Weights of a small transformer language model.
Size: width 768, 63.3M parameters.
Training: a variant of Muon for these matrices, 7381 steps.
MLP neurons of a small language model. Each row is named by its layer, matrix (up: input weights) and neuron, and shows model dimensions 448-639. Each number is 500 + 50 x the weight over its row's rms, rounded and kept within 0 to 999. Numbers have three digits each.
After each neuron's rows, "fires on" lists the tokens most often at its 100 highest values on Wikipedia text that the model never trained on.

L5.up320:536451440494455563485406416469460516511502508446501561491461495499486529595561520521492540470533551534435531535492492457544526495522599547544541497428532413479512503542524458504560519526506532552450547492486516465565508466448559564515483441452476542418499511483523530538552484541439553476483534411475588615562466459501497509485449614445547477412499564516564510565544516514456503472545569507509463503537533444552515513488472508414585441601451512527494558498542550449472546521487554464522617507539526388519525583550473539497499508474432531434466612519503532483540445469493531441
fires on: " K", " S", "s", " War"

L5.up1560:467610550474535510557423463508478436544497486524542511562366542584586578542590432577540484495544515446520559459563518545429544502523479481551410469456479400518494470462465449394528617437585478485520564482540524416534543577500578472438404403483512557426506459467470476508572481502441490448476566525558450511486502529431523491518531501456490511454415494469415520439503391484408566510450463539535558450501506452513567453466495514465531491500583502508545516550525459464588518522433431583455514527482529530511378451410485410451521490404464433521515646501458603603542609424420457590
fires on: "1", " G", " g"

L5.up1202:503429467512522539504516490529499476473446559470478421457571439542503468484552504559471514485544540458495542465500488520573421505490546425484668527471547487535492474600433489469577473505526483454495460565473544486486477450447507468589457477480532487421450514529487414509532418518452577491484505583526467472483532474445566535522479402505557524541462443484537444387528507432507534558519564452455529535513464486590598499574456455448497595506411533407533492454475423491539531547582495504421553548566478499428515515476435485583478547420564491517560532456517512435424584373526489547
fires on: " W", "=", " T", "alt"

L5.up1174:500492427412502563502587472484396505469555430496436436519471504476508564496510499452512448455483503532549446423506570459500521522388523464556458571457511446586432515420553430513512420556487517473503579559541424482478475540507430580533482431488473640437462608407569495496486449503502435456403478471487490399529476588498523456505523446551357473473472464473502590537451439548485441551567534533486525508517404477534488530484514479519491514511440614427464450516551539433555489457517495572480484537521450565480544517511447523564595481504532452524577500493556518507529600512474491401
fires on: " c", " an", " the", " a", " of"

L5.up45:437434512507514555523552515466408508503578606544480591505415396471449452563538544521418460503404511552487515485509457489495477377497443406532484479546412441524481445546468457510513590504472559466441585506538457528475505493481450451476491458483476469519532505488422533518573540477495537489427511499433456558432573607506572485523513435541508536491533523520494396506540433457583577493451438561587501459496575454511535451523460471561522418509526516466486570483595433491500396491524491475454456499339460562576448585333421525504498537492437412451527513598457529576471549491501482616
fires on: " \"", ",", "—", " (", ";"

L5.up1168:568494459539529458583477532489503443563534498490493541545481476587599536493460504478537466490420521581473499494499506627458563581521522519449571501464474516457462452553361564519443451476511448524413547542531447467499496556473558490473524487523408466542588503524498492549463484567546580495489491539512338417526501518568507506523465562418513461463371571461451558498540370438503544554534462557525465404530523479563561470553465458569521452489447500418558569459564510465507545477462513406602485480512490459526551415453504421529449501454464515486497509460422455526501586564586438529
fires on: ".", " and", ","

L5.up3038:462474427447531545545552444523468488463416547448464490480537467495484530580462474495516481505554561445491463429461594598490481528580438475441524538613506533558559478540543452462537545500468493497466470525406438509446409510405508459471482509566445502576539520406570457583558496469478474538554469500515524541478522433546603431521507573457507581405524500475345411585499497506468512495518432515392531519511398592562402553541481498589462518434560468364510590520505540455540558445526507454510612529508496544504473436436539485530424508482531492503380551443479480489496411539517554534
fires on: "\n", " |", "0"

L5.up433:535623485450475561485412513452516445553565502411573517600579422350510548556521521481446552490508559472471491488554449480467540474581549491466435431592532600447520496476655489455505421417455564487552502511553491496617444483500562516559521483439448557533549485467590543504518473534509553579526509452532408432515568463471476570467525508476499506529499542481481445568494517455593473523459498462554544447546515544442505521527512584529437469578525434536565485500542529569401481519477459518566502556560484470455527489454584506433514521485541501552536480477521556543569491531490444498
fires on: ",", " It", " and", " which", " as", " that"

L5.up1946:458590485563482520495494425574540472426518506448460499408564486493495493577389515527456528491518509542495545434514425573476546559501498543486555484559581521576587517477483508412435472445489423449489521481527583442418501484443513492582464442492475531545502475558466503516487449448529402544549487592474505504527511519448429438442397543462453434482446545479478584534546467446487569420507441468502567494472441507480478551432488504547545493476500542446444419582504530501556607496492573523487449447549555547507605489568459495590572541454483494504557444487547519441405468505416564490
fires on: " N", "4", " that", " con", "1", " P"

L5.up2165:435496496527457579488483530540563495508454571414416461486424498525402576500478517544445453460433603500595488503529506542560515484548487470580508434496568516533557498398487496519441459457399394547470465494410491529497517519492532609489522472569468409456443485496468593485425509531527534532442478494474500456440547427629444498502541579598458509492545530547510428491481515439494475509567503475469502476526546519536465473536522507541521556551481517578444528514547450514492507533540463410538466492492510356500507510503582532555443506528515481495551435531395464545417493518499508536
fires on: " ", ".", " all", " All"

L5.up1517:512413511526456501449501468514526495518444458513406427506545543507516508454508545483506560434567501461475541453482536534563489491467518426453450548438578584497485528464505432477399426595485536479562448450533495501473448515524514517554409446475540545520558446513525577506558558564534443523469500531535422474495455572582469559486485494514449421495422493565411577534505494532468488497500470556467462496491498488459523520573468514491438467498548591547540461615538446514476545486488517520493500438473616486544463471521489432477584462552440560589496550515441493500476608563482562466
fires on: " ", " was", " is", " more", " a", " are"

L5.up627:426585498526479560402501456494557488499530577561491530505597525501485547446456448642478538522469552506495514524483497464526543545467561553427494453541546521472529512477536524494450490519515531498565511541520453517661479507471473416529521448516517513474417421461454435547520508443492536516429493505495541471510435472518440464500468457510471533464480383547495582448500412517474520473482492470478522474565547578487554555540502570645511556616540467510521541511567419438475472479532504380451501501448417535527476405510511500500391504422448486507530539490577506485492480497601496498
fires on: " of", ":", " to", " |", " over", " than"

L5.up43:512413510562427570413521514518452485599480432531492580496530496530458582512554426518464552541415511538551526559540443465567510513554466493513462424486530433533457554544550522491525447494572540593584536485545528484526424432549557481505474412479603482517473517318499530545518503380514505492454541556461460577465468514600447494520514429537547468478517431429483458531456531546527516583535480509519576549558446541470504496378529476538489598485551528498598504495474511490533533490506455511538506500611519477562532537532572501473578489447534562521461455527521445390477431483522486487
fires on: " the", "I", "s", "D", " D", "Un"

L5.up1143:441457467493427485499520530544480585410482536542516577557511541560566522492443540521468398430618574557571505539497572539476548539446525441557483552517529503515540493445585527435544454492498531523511541523605558555550464450454508493513449497536402480509456486501499484487458501370518340509462501479483532513414513636589500494514446470558414464455463571523505490541524479483549560488511489426516463391377584420546508439451550503574467449481386427561478487460563534474442468458520431438451549514509551422510448473435528478473527553509558449530438526496532415564539470547427546534
fires on: " an", "An", " ", "an"

L5.up2862:548534528488462478497542447500444459550618533488537524459594554461484521467436519414475533431616522535504613571523512431387599492441491535509420442609523492478504464503493377422539482463502563527526461524493534606554517536496546503554414532480536565531438442384445432489428505460505451527477588514517387491474535478480485518511485455573465469450460488541491407490584463490442557564531534495466474512513488538439450593432564486535493479527502564483565504479486516488485439468426479509535548506463529477547469458550513514399500552492435434427536493511575517530495501427544483464
fires on: " and", " to", " of", " on", ",", " in"

L5.up46:524435554570553672435502424486439466563485512430512497506492512503483514536518509428392611447615550567434471534443527474415549436467460470524539476380468503543461506523513417496539511392536580561540535472466452618492575504561529458500450505482489570582584428462481526546532480540419464497499521426488553485557511463530505473484416552504530503477473398486502494531555517568467537535455369493569501445485480440539562512528568592609583463534572550458456496464493566437507490485505484466550513494533432489523480547487438607547442472497433422396540386561500550519538504593466563544
fires on: " of", " the", " between", " to", "\n"

L5.up2564:589518557475553450350464410628477493472527523479475481458413446523513505423578536507383516566513497518557506500510475449461520503566509539528507495550585560497474495558478495535404508533579484571565455582525490511493490558545424499521422448476484454498451534489462533424532526389549434576503501463495542552502558490538530435427442500466499595502403478510532468508498505523466541477537491553424493467522518513531547430384396456453412577545543522568503485492505530522491530468481482454519552477466523449442482499484545572416384520508578507460526560425541469537532459535509425538
fires on: " F", " a", " Qu", " V", " v", " gu"

L5.up345:475460537470412538538508543548546412552532456476507501514449498450501534538505545529535541454513445500493547380566557449485514456453490490444491475538472554476563559419441595486586523596475526415535459495453468580460471508493468449447515397412605461441504525494513472515526510548489518517530447644431404575515484548501461509501498511421490553474554508484473528505539540522583433497530522477433475487537486517485481508467475432600517390534539459528532504435554558514557486556501492515496457508570484547475596467510462476466489503478452473505465519433542479441456451578486499490
fires on: "0", "9", ".", " The", "6", " Steve"

L5.up2174:510535456537503566543517411473478478404415498564438407407524364381522489537448536422453493506486459489491499425466448424436578524469552475529565517539601488548573524561487461567507501505556548580638527535485527479536507521424528519500492557518453478470348529486567504525479625451445521443428422461546544517518424541542555446432441453467549513586487476495528534459510466460400474481501510545512492539526502554499468504551479428482445554591486460503507481529493408478488407525571473419498496548511402515542444560501470518451468473515515453493519441513462539539420535450627472490
fires on: " F", " V", " M", " P", " W"

L5.up1655:465451446517603462483578561464423589563514508503468520517470543527512549542530545450425432539508558493452490529566575546509492514507508469439543525474501398566529508554500430545524583493476538420475520471476457540492493536493528423540415464418478420500501435421491578577509458498482529500406466619505527538499499547511425490477568448561498533563472520563510543523415397457560520500511459468546559483494540515482433581488492554487458524471487413529509505451484553513475535500469527557529532460366581564467505499505416429494453538501453442469465521518521589545510430596536477475
fires on: " St", " g", " st", " b", " cont"

L5.up30:548479500429553435520548485514494472540457545495377590484464525446559438618440499490567454504436525482450525451524474513449590486459492487473446555452504520488515468492424607465473533457481548504535540537459387459486479494452487510476565534490500482570617495509379499482375468510455512508534522536444456487430421449604495489556604507441533498553491529540537538507540458457530540496534443489476509511424499574501442440522513522478459502473422553492517639608504477592568516542496526399488567417571502480525490435548541493359555478477440534498414451454535451477464613504496490464
fires on: " and", ",", " but", " had"

L5.up2103:520561488570486395524494479437481477545534577451550495474562432411509538531499521461463434487508510406494538543602502533404430574528473525482528501452469575562517404482440514450575441470522466498498424497424452543440535513480582467401514552517466483565497418441369492460528583468511599532557445560510590508533519496345495478477401454523500449571532503590503578462502492487604584475545526469549435462479471570512491505511470509475479453506499589568535527490521489511495460526477424505440438464419498434532473499520455470554426565529498471484520405573539505524539426373567469470
fires on: " in", " by", " take", " add", " to"

L5.up2700:430579505461504458566483511519429368425515539410480494435533473454509478499524494518521461507494499455382525561522545450433460499451524527547513520534555586468499519552507428489447515543501460451526534471463362529449410524456512510491440461576452531539430475569613501594544601487443548442480472580500475562504499472530480468596485602552488503503540453478467604473549438422657507562504484596452567459551503507442465409482523538532499519525536491569482577489557555555443526494456420495465564499423409534518488469562544461581532533382449486600545390581461509415530481434446457492
fires on: " ", ":", "if"

L5.up1504:421541556567447458459488428482477519471465460573473486472485523482423409531594525543427580582543516597497406481550524450513527507459593392523526542499517557500493496506600458431500512600513541435513469496473509561587491451572517488486503500553528543411558436546549379502442452490516542493450491412509539531417508501567485554443525434516568495471449528412485474581477490447524524442483433482504569489412477453538483493499466478534587557524511494519465513432569500514447458518524481445506474490509490450469569612519546497456533492491491447490391474451486548454508537443522526557
fires on: ",", " and", " These", " they", " They", " or"

L5.up1574:563535464440468528507510450532541484535514517489468447475531403559446512540541536516451473560583509467519537378547474524521458537498499416524491524512412596557456514498443497535539467575580460518549519580435452502446450408527506432571511471451478533453499490509500502542483585496496458499458470622434561434510483511476496585515462444460547447567569468478510483593455399541553540454607432535471537436485593500452485546462485513541497532476436493477377496549542557509419442444526470540432525582511572506468547465522506541462594481454568579505538637440492431469512482530543577418
fires on: " w", " the", " on", " an", " in", " to"

L5.up1381:568565527571475507473578540518571488515438464446536612522476550428546528548413496388509506483527513521489560452530482539457453466442529559536438523500450526527531450447562559532472493508517525509548480493503447525564473528529517476562468467448476516570574437467497665460560532443450515460469499500558518506498473410530487520542469472405452561515488460479537534551420535535466524497459590593541564472545448515536539433489497515534421496508491437510607495449501426520471498556529481585495491462570510627562508483457484520601575627489546549500496558529432501475473420480454541462
fires on: "-", " "

L5.up1977:553505422445521534530469517544485525468517479464523524553530579489435449506535515545551531499446521477440576623531514497517479564545553522575472470601600535568446491423598567452455518413534552537450459536489444503503519517551579520500445515457512448417545458456580545511519564532481496496473586587478576467486416437423560464484497532507455568515547469408497399439496516451417523482469487477515523587625539514616503433499496507488442566434422480475587459607522415555473474479468491573506554556499481495440544485372574494610427430482545504542531458464429549532521567533414516516
fires on: " ", "0", " a", " km", " t"

L5.up1453:553443496455526470528465528521466462474536452453547534503538537466468477517608417402378578494451528492546546516507391574438436518567487517485424508563490535472585497551507469525482400437601524516499495493458513485558487487503575421501527425530524472427602432498598454577540472534550463441464420551516555515490480482484436592522492480454520509516514501473486507442508510461495561425580513411465510456474577541563586443407495518579561519501476538523510442437544477533436501532519414511518544397475558521475471491460466588446509447566482514499519490564455470469589545493555431458
fires on: " as", " to", " in", " and", " for"

L5.up1050:418575484472488509482475474470445523510509539420563531483505506481519556607438476494567507501511488592423490579594402545477479534523548550508533526543397440499425548449534507499522632542418566464489519416398468548459485525456494514533504478551458525497515493531424483519441470444456508526498483454426549387467547524611551555514490578454488482461492576540478468502550456422390474391440512456462598539388479509500540508360559415495519490499424406422543462487487482606530534508530367546435442487418628523544520489496487577553490583417525582550492523575511534459515481555431541541
fires on: " N", ".", "us", " G", " M"

L5.up1385:475497456657480511502456638551526399620508552502420574580486517477478515579531571481450446414434582487488454562452584478486504470505365525431520435497473516475508457562550435487479436567495547551476437497492497485471499463529457467498520465512466550510465508525533446470372463445507634470417532525504437519479512467513450521534485568511461513511479621512465524497428525492498476515500513491443604487472410517647491521567474584559429488488480530527481418522500547501567503492458522529508472512497569405580433486496487545455471536488381538504484435499460493448419581538543489463
fires on: " ", " ("

L5.up2561:499494509462511450420376377487541475496475535491522522521444493528554507519625546475478550428584407426465457547458413593515531475478589489536525495493511499559466530521557509392466514421502498449459537435540501566539472484483418473494455496462507522565411616545550506505460539525541587526555452503489482553502457539539582461511467429414521501536538578521474613514485571480441492474550493532474463537512472503399511487423591467549514572528553516450441441451475589442533502531393565528511532468520436510444541516563470599538487485534509524516467576485569444587515472431490426527
fires on: " (", "C", " c", " f", "F", " d"

L5.up175:584516564445482524434485516541451502541467565505452542472507496446485530533482500492449476413521488556532574577471439500433553547447474600565546525533542459475469516496557501428448507542530490478549542470551471432542551469473485494568544433544466527501448512586462530478440533390517446515481457394518394498549515565510556485574559486456542547517419439420421513470504485503535626501619468546491543426491463544508423520580540537434458474529598498490497493501541573524492419468470461408460527494573442499516525582537443506595621424586449455394508542575492495478522511501535539587
fires on: "'", "’"

L5.up272:447462493612494551469561589552478496466521450389541415477579500435462482470548446437442525505392500608588524406478596472449485487502609536459477488485504545530461533406523582476498499577500453494511543562471392548492518461475556501529515487465459560547499424499645544517486458552481576474533476538563511540455576517404559565478484530551418426458495548509556557451560499491478569525555481530442515469488442528451421594502576554621564537505470556488540503516511374517625402523494532580490503535558339468531525498496426535405457519574544475502471482570507442373439560528562477454
fires on: " in", "'", " the", " Z", "Z", " March"

L5.up2958:405377463558532554482463449501500491410384518498420537389622607469450581429498457498513595484578483591514557475554485506531596497511556441548528542476559474426443633482520561513524483489591497514480375484527485508432493450485519494489477517464498529428557480461504500560454461549490504559564456471491492582557453478525468525511459516480464545477455422473475475552513569513524524533528473588478562622503482438478569498586519515549504625507565581544491548478512571468557526532587495515450514470458507509521530539509492498541568543425494480499546514507495524464546494534520465557
fires on: " T", " the"

L5.up2373:498523479555597460499545498492543554551392471463529486629602445484477477503522462436553500431536519514504436549490478543499603476512478491496546576488574495468550467449453499524510510504443502511405484489446455506589457542487506460596562519419602570426552458491522470511451430462492502446578554480510554475488528553476594492462550505449531475476418556498510536575489510506527359493535462504485536428496474560371558453538554528553509568557530456556470514451507508493506497493467508477517554508543443504471530526511500518582478535471521530550428530464531485564557501511519586442
fires on: " d", "D", " f", " D", " t"

L5.up963:528502482485525511517483563484458515458461422428335563433497616510514516353505449471435579504532517476504508506495587473584553514515511553543493418494523424615509544462527506539470388503532432518479456498466523487383557481410576451539563511583449503457456488461507475455527480552520463459482568519628469520481498526477483474492532531479495498457515468561544503500527511475484499526479434538454540487508550549562496488616533430463374491440482557511505480518472549503328418483410467479526579529443583384474412506444494480475450638490523619560431460472433513545560556503507567528
fires on: " a", ",", " in"

L5.up2480:483507511511588538436525583455462465565533429466423484529542539589436504510484505478597407528566446573510646457423490473427523554511453463512565551495609478547514584517525518508495386469498492510516495449483528411517518488476519477492529492518467477593489461492539500575530457491516510546439514531455421501442544353497531511564531544535503547520505467639519449470448475519513488541492567468549467566539551477491596533517482514475503549507542559580528478549547667474456382477528595437513608483508537505489491429500559489488547538489479553588567441611448518522461541560533541490
fires on: ".", " |", " a", "\"."

L5.up2543:510661541552560475550458516469495558450457436548481635456499485516461437530454490497485533464458520486508545410536521494531454468595519526508511420507483445521413520448437521516504473431526453475517528527511513560535553496441499512509555561471529484533477437529502538543561562467471530477445517459500456507561544454499563559478562559457510441480518503476483476542459506508473613496506509554455448551531477483462461405552596482524579530441477484474448375489495468431540480567498526472465482439522548444472477443577529524472487484492447601455521489633545480457586479537546460481
fires on: " w", " Ch", " V", " S", " ch", " St"

L5.up861:494486485566515462580478420528511452455477486481499535464515481492585545459511596461427525431467511378439564589456502582382427391448475489502512512525420576544476462511490488427518511460544489467472450511436538469454423523461505557507510415467501547495421511486514483554473519519605523394530543553520431478490510481488424436540465526427508586542496523452516449553552551414587577384621518479432548488459462534593527522492542392487547530463523565481481484481548534486502477468551444448472502445482436475575493538561415495481534497502520499480506461544433443466399573563473435470
fires on: " ", " more", "if", "1"

L5.up1317:467604464441587496538463482547489546513534464474504564491519445471490493551551606507442441549456467529455528428563596561688538537530535404523533445452520394472440515469422461437477442443486566468515544515549527464557447476385552476597466569510469494416506462507504477428400534526481487422517573506481437492530495562506486487492505517553490484478507502499485429544517553459535475506360510533476466499524475518498555512555539543476448448439447517451513483501523467506478488460590487551446618510523425583482464526447422495503516431489545456441633458482499457518478566546561566513
fires on: " and", "ian", " American", ",", ";", " African"

L5.up559:469445552546512541492506483580533502419490510483411415549556467490482492556405493563393497458671544485397459470546446623539443492491494419458484463442533601487446485466526530547518523453559477441603527408405503592449455530463601483518486480506528523465480418480496568519551581508599527424441522420581533497470476532543469534605507548534467550452548508456572500446547461498445651567552586375477484391516419508462572527539516507483527430586467500376454426534556482550517398596436546548531481559551517582551414323458442494456585403549506527403464509491534542488446540491551575464
fires on: " May", " to", " York", " it", " in", " In"

L5.up55:563510492534570500472488530494489470479567551435452463455436516588460530536527467545498612429480548532465451453550576522551506463455513449489359515478616348518486459595465402427451469467473430521490467518457580530404502396486508439590573459496489516475512441554507487494520464565506428494522517497453518532534485508575484414444502456470517454542574505491431433585498489425521459506392478574525492506571587419522524439497604413489545497455533619551375419434443450484518497590479531561452435512500524512546464548480555582460580509489452470562505419488535596480478485444496524510
fires on: ",", " ", " (", ";", ":"

L5.up885:525482519430432561403539426472517553506416541457500424493517484525515483495480513519474526460491478488499395370414502472550439393497523426584514445463604574468500475474465487571486468426520515563409566516567520502579516486601578502501549528421455429536491568429528590460553518481466515547441434584468489600594516509493434550531575509479448467497521490415543439617407459544529545509482539476407476518391507619510634443460528500541497467535509513628480538486546474517471476529395493537539461393517483451517470555475364497579374532541505557434509470566513483574480410536407508542
fires on: " to", " of", " her", " for", "ing", "ed"

L5.up1991:498542461511527476493461486547555526551522481451554609513502498443505512545524496515501529452547606466581487518544485418520528511486508406508536560496545462428441458524430488452563476543540495540498416525489519482638483445504530569462526500450510545491495489548572601496461427515467507484481513523502516465494518489509527446517470502516576531477409483461519445575522433435541479485444409584566500469484552530455522526445404390535419523440525476530595607485525415444544426535496522513509521465492443534488552604539468407561509485480501538525564536497522513474472601538520569528
fires on: " d", " K", " E", " D"

L5.up1754:358467529493515509383548431567577443479479494447424504480504420468475553477562498508567559575483460605542508519626525473519572467503505439512500462556439507536504549503482457520484427497499471456458537463481375467431517460549532468512379552510501580390534472331512521547461518469438542444562579509488497534529458498520552473510442501461506468531573557464459638503507491455576444528442571523456498453481463463441445503490420495493490570488400504530413571484494471562516468456558418427615451551559575528439510426511517564547561461445583429398512420436489535406473493507478530524
fires on: " and", ",", " e", " also", " co"

L5.up1380:412507544431431487516497592568467538576499543575511576442437495537462517574437494442473506529534449553554504467515469427553472556487562489531373560477400499529415470595601426635467486430524516539452530472517491465578414400552431418489496477455473466513468549573502597439503519413570557467516542527555442537516506570522469432501438473549409516537526450438496577470497544410511541593495372500478614511569547549506480466510465529464555451408633541429533461515536531484428492499458568476503502542485459515478453526474457530561486398494447510504479540585436477445533533546550563481
fires on: " \"", "'", " (", " '"

L5.up2515:495534529479414470476416453426620467436549582490535537498579434502404506385430490505494523506547491549496567472528563441563461454485465500457565521451499494378540433532506511511506539454547499621477412510556513502489514428547544535446482445526563536509570549460451503492533485541453509506419462473475548564485379505533503604453535520494574461444434552485460502422513523554461442567526489466501544518390456444572557475540421507530537531497510433504481542523555461465545477543587573475509521440626538418546506505509501435531466464574429553561465546516522401421605495501549490461
fires on: " the", "S", "r", "s", " an"

L5.up2595:407526411437564439614475524536508575539576483512541569491513401579500568500474540392554469499515488490519466427540479544419520584538522406555441462580502460492439457594392500498458517471527444484521571441535463471413457445492576483523450567463510526471517472511419491446434433480571501502427508567594504471426487551471549441396464489490559473549516564491449590413466550429401538581498435593534590474383471498512508511505479448510594556466395502538451474609476483475412537522445462462525482455531514473525492568527459567526497600497429470457493563510462629466540508475493547469
fires on: " ", " |", "1", " un", " the"

L5.up1632:532421473448459463417518585481431450514473483448498499509443554471485521459530499518501489477511487448533451566518483578478517459579580431512557562596513543393510512509498486508483419541551525511499494417510367578524545461621546412506577502522404534441490557436543486503490514503532512541467491426550517494502510542519401420500555466448408577513498461518464490524486496422457454482607496541574461453561542495456571534529508420484510394365465494464526448494506517588493516523515569485478400483513403469521471517510534531478484482477518455535476558477458639573536455495539500475
fires on: " |", " was", "\n", " the", " a", "|"

L5.up1922:464476545578588418507503540494473479501436583485523446481483540572440460471512473537509539498559552514464463551493513474600478502461528527535530515517467561450450435553482432371446546484484430535410457469521443596540532546499414478447441503533649470509490454529433448564503503484460475540407484471439529582522426500572484522513530575434531500496548462445408478543502424483521437469462490457494570410425496535550371565567453496559465573523530501498513446471537631462592583420545526459514606556492493568494520543560524598510464509520466498622464507539465477534417468482483594500
fires on: "\n", " \"", " |", ":"

L5.up2276:585535493446546473581450546540437548445451569461549507474468565581449574451538510501499522530478434496458493564586514522589450479469446552492499446479513522520535543484552486450542591565474447414514527495467464541490553504427536464531493521396553492458554512441475442512523470528466476401526470526538546563460545525534471463468449537490478457587473573540493471489470511453518577549589574420468464448476486529449489459517465507522515507451510523634528472464500452474467481575497506526418519506532508554443433473505473500532547586453554506539466352527517510476536554492533509512
fires on: " the", "-", ","

L5.up908:604504471494458493488452489511533533552446591499493462590498339433468497519481562492550454540496467504567401513468459458471468447450539493537566464433514554523501472448524506503523515538609361544450555439498461571419535355477530464553471587429493511519452418396478439460503490444496487561570436534493542550516492516508445503579477469499499584533545482513456520464449519486533546511572530577515550509548473436437403421421470554547478469438480516541530504491523525501474477475502518489478564479485483469496388446491453527541505495516492514553523515574457525578545492557622549468
fires on: " the", " on", " a", " his", " "

L5.up1720:548510514466535455510564463450504471507548550506564544454573540458534544456399561443490472547478488472548475446537511517553542436494497484512526465426553471411580433565520475547408368505634542540500458550498540456501421543338523484604481502532550534504471480495484509608418572451513436458553584547409378449447577492508470500582470506531543557549490543451527590466483433532501577431468585463516512440579488520432552460548434479580479382484466546522509466515522521442456405512429466535465540518443454449513446507499405528419425543536452501473504529531554559501518474475486577502
fires on: " of", " to", " with", " by", " through", " his"

L5.up26:417494492522414496570461460500500515402480515459496423458519524530533544509462433504469533476469528552509572543516504501447479596449456527409507504598520459478499528388563524541515476444501489429521566375497557493477468480519544528481576466482448478475450554333512488432428506445467545529505540550488547418489568459500519503377479522491457493498434540465478440526386459518512534421424476477449500476528540501534486451499569551511487511456498478442520496484517496405501445599555491426468526548497510471502573514571536462474484445519458522544482503532555627491546515393386556494
fires on: " N", " sp"

L5.up2226:400500492482453475515520500489455419463564540508410512558521457494522647484509561469538481541535472541499514487584528474458565634523503529443471453463454442535451461529466569484620469576506461509534465521495450558501519466514538491469499491558478448374524503539550541407441562554492513456450517544470526434531488556469487489436498622466487509528533425459501398541560480481656519423533457560540543496409418498513462384481425477466496592404475482473493485527508452474530494531424481503537535451500503469570469569558445496515556488463516463596478483466522538476505494510534404509
fires on: " F", "F", " E", "S", " Fre"

L5.up239:501453495557554470493482454467482509535470385487491545487556464552581511532504505388449403533508547602451502599417460453596539524492549495470595429487478449452426555382432519487424468468517527337413492599484480468567464496517555483572544541459530530438510539455570518516529556528595473483501517548501539478472459508502468483465519521452522461532498508610539543517474519459562409480531482507489602478443476578445491578455505565597570489422466497600556425493496475566431445554553471527474450539504561443514458521410485506484457484581496480642518549544525516478551514511550548580
fires on: " L", " st", " l", "L", " St", " br"

L5.up2551:588461548523445509454494523484449561418468536394493453515550432539472445549582402533450533539525576489396486412473574505400447494457598434493521474588518525582480492455538465434542457380456541499526471536604487524602438566491528500530494477504460485350571583438439537482484515486348429474488498365564537507546452476465520471579510578354438507489497371553387609502514539482493493468575493545637555324459472495548479550554594553492504555537551512436460520513528475511500489485439500516535438426540411511509512561465540472442569523457506544538548527436553520555643487530535471539
fires on: "\n", " ", " |"

L5.up2397:510572463529467486541425529470492528549517538471504484506532554542516505547652539472463554397389463497472544596496521496489398496477521551512426479512485518618502537481461550473520543558516492441539458462505453577522524439465473455486512545400525535570441511435528466584553544505485546478444389526627524520432461520453509450495536568406455389519531473460430514478498422500398415517504431531539500527402528493505410495539493530500549518503578483621536651544547521508497487486523470486552492526585482592464459419500546522442508577491476403424494549453452509444575454474499539525
fires on: "H", " g", "G", "og", " Gar", "ak"

L5.up2415:405497574510472463518504493518599505486410492495478503487496454567492584550485506502525516457472520459528508578530486560570567464513485504456469493441477503508465486427507498452521481481532461517493545467493343504547367473407392535435441573525471415428543513454522467499410494561591554506509482492509584565508504560509481431614545578477528494564509491559523562507429588415444489481559492549531483585485469568495445428479524406574505584446547503562536534549503483384528475511483403514611491557519471513519471527511498562421512570626515536532473511508484492442485423517561480535
fires on: "F", " F", " f", " conf"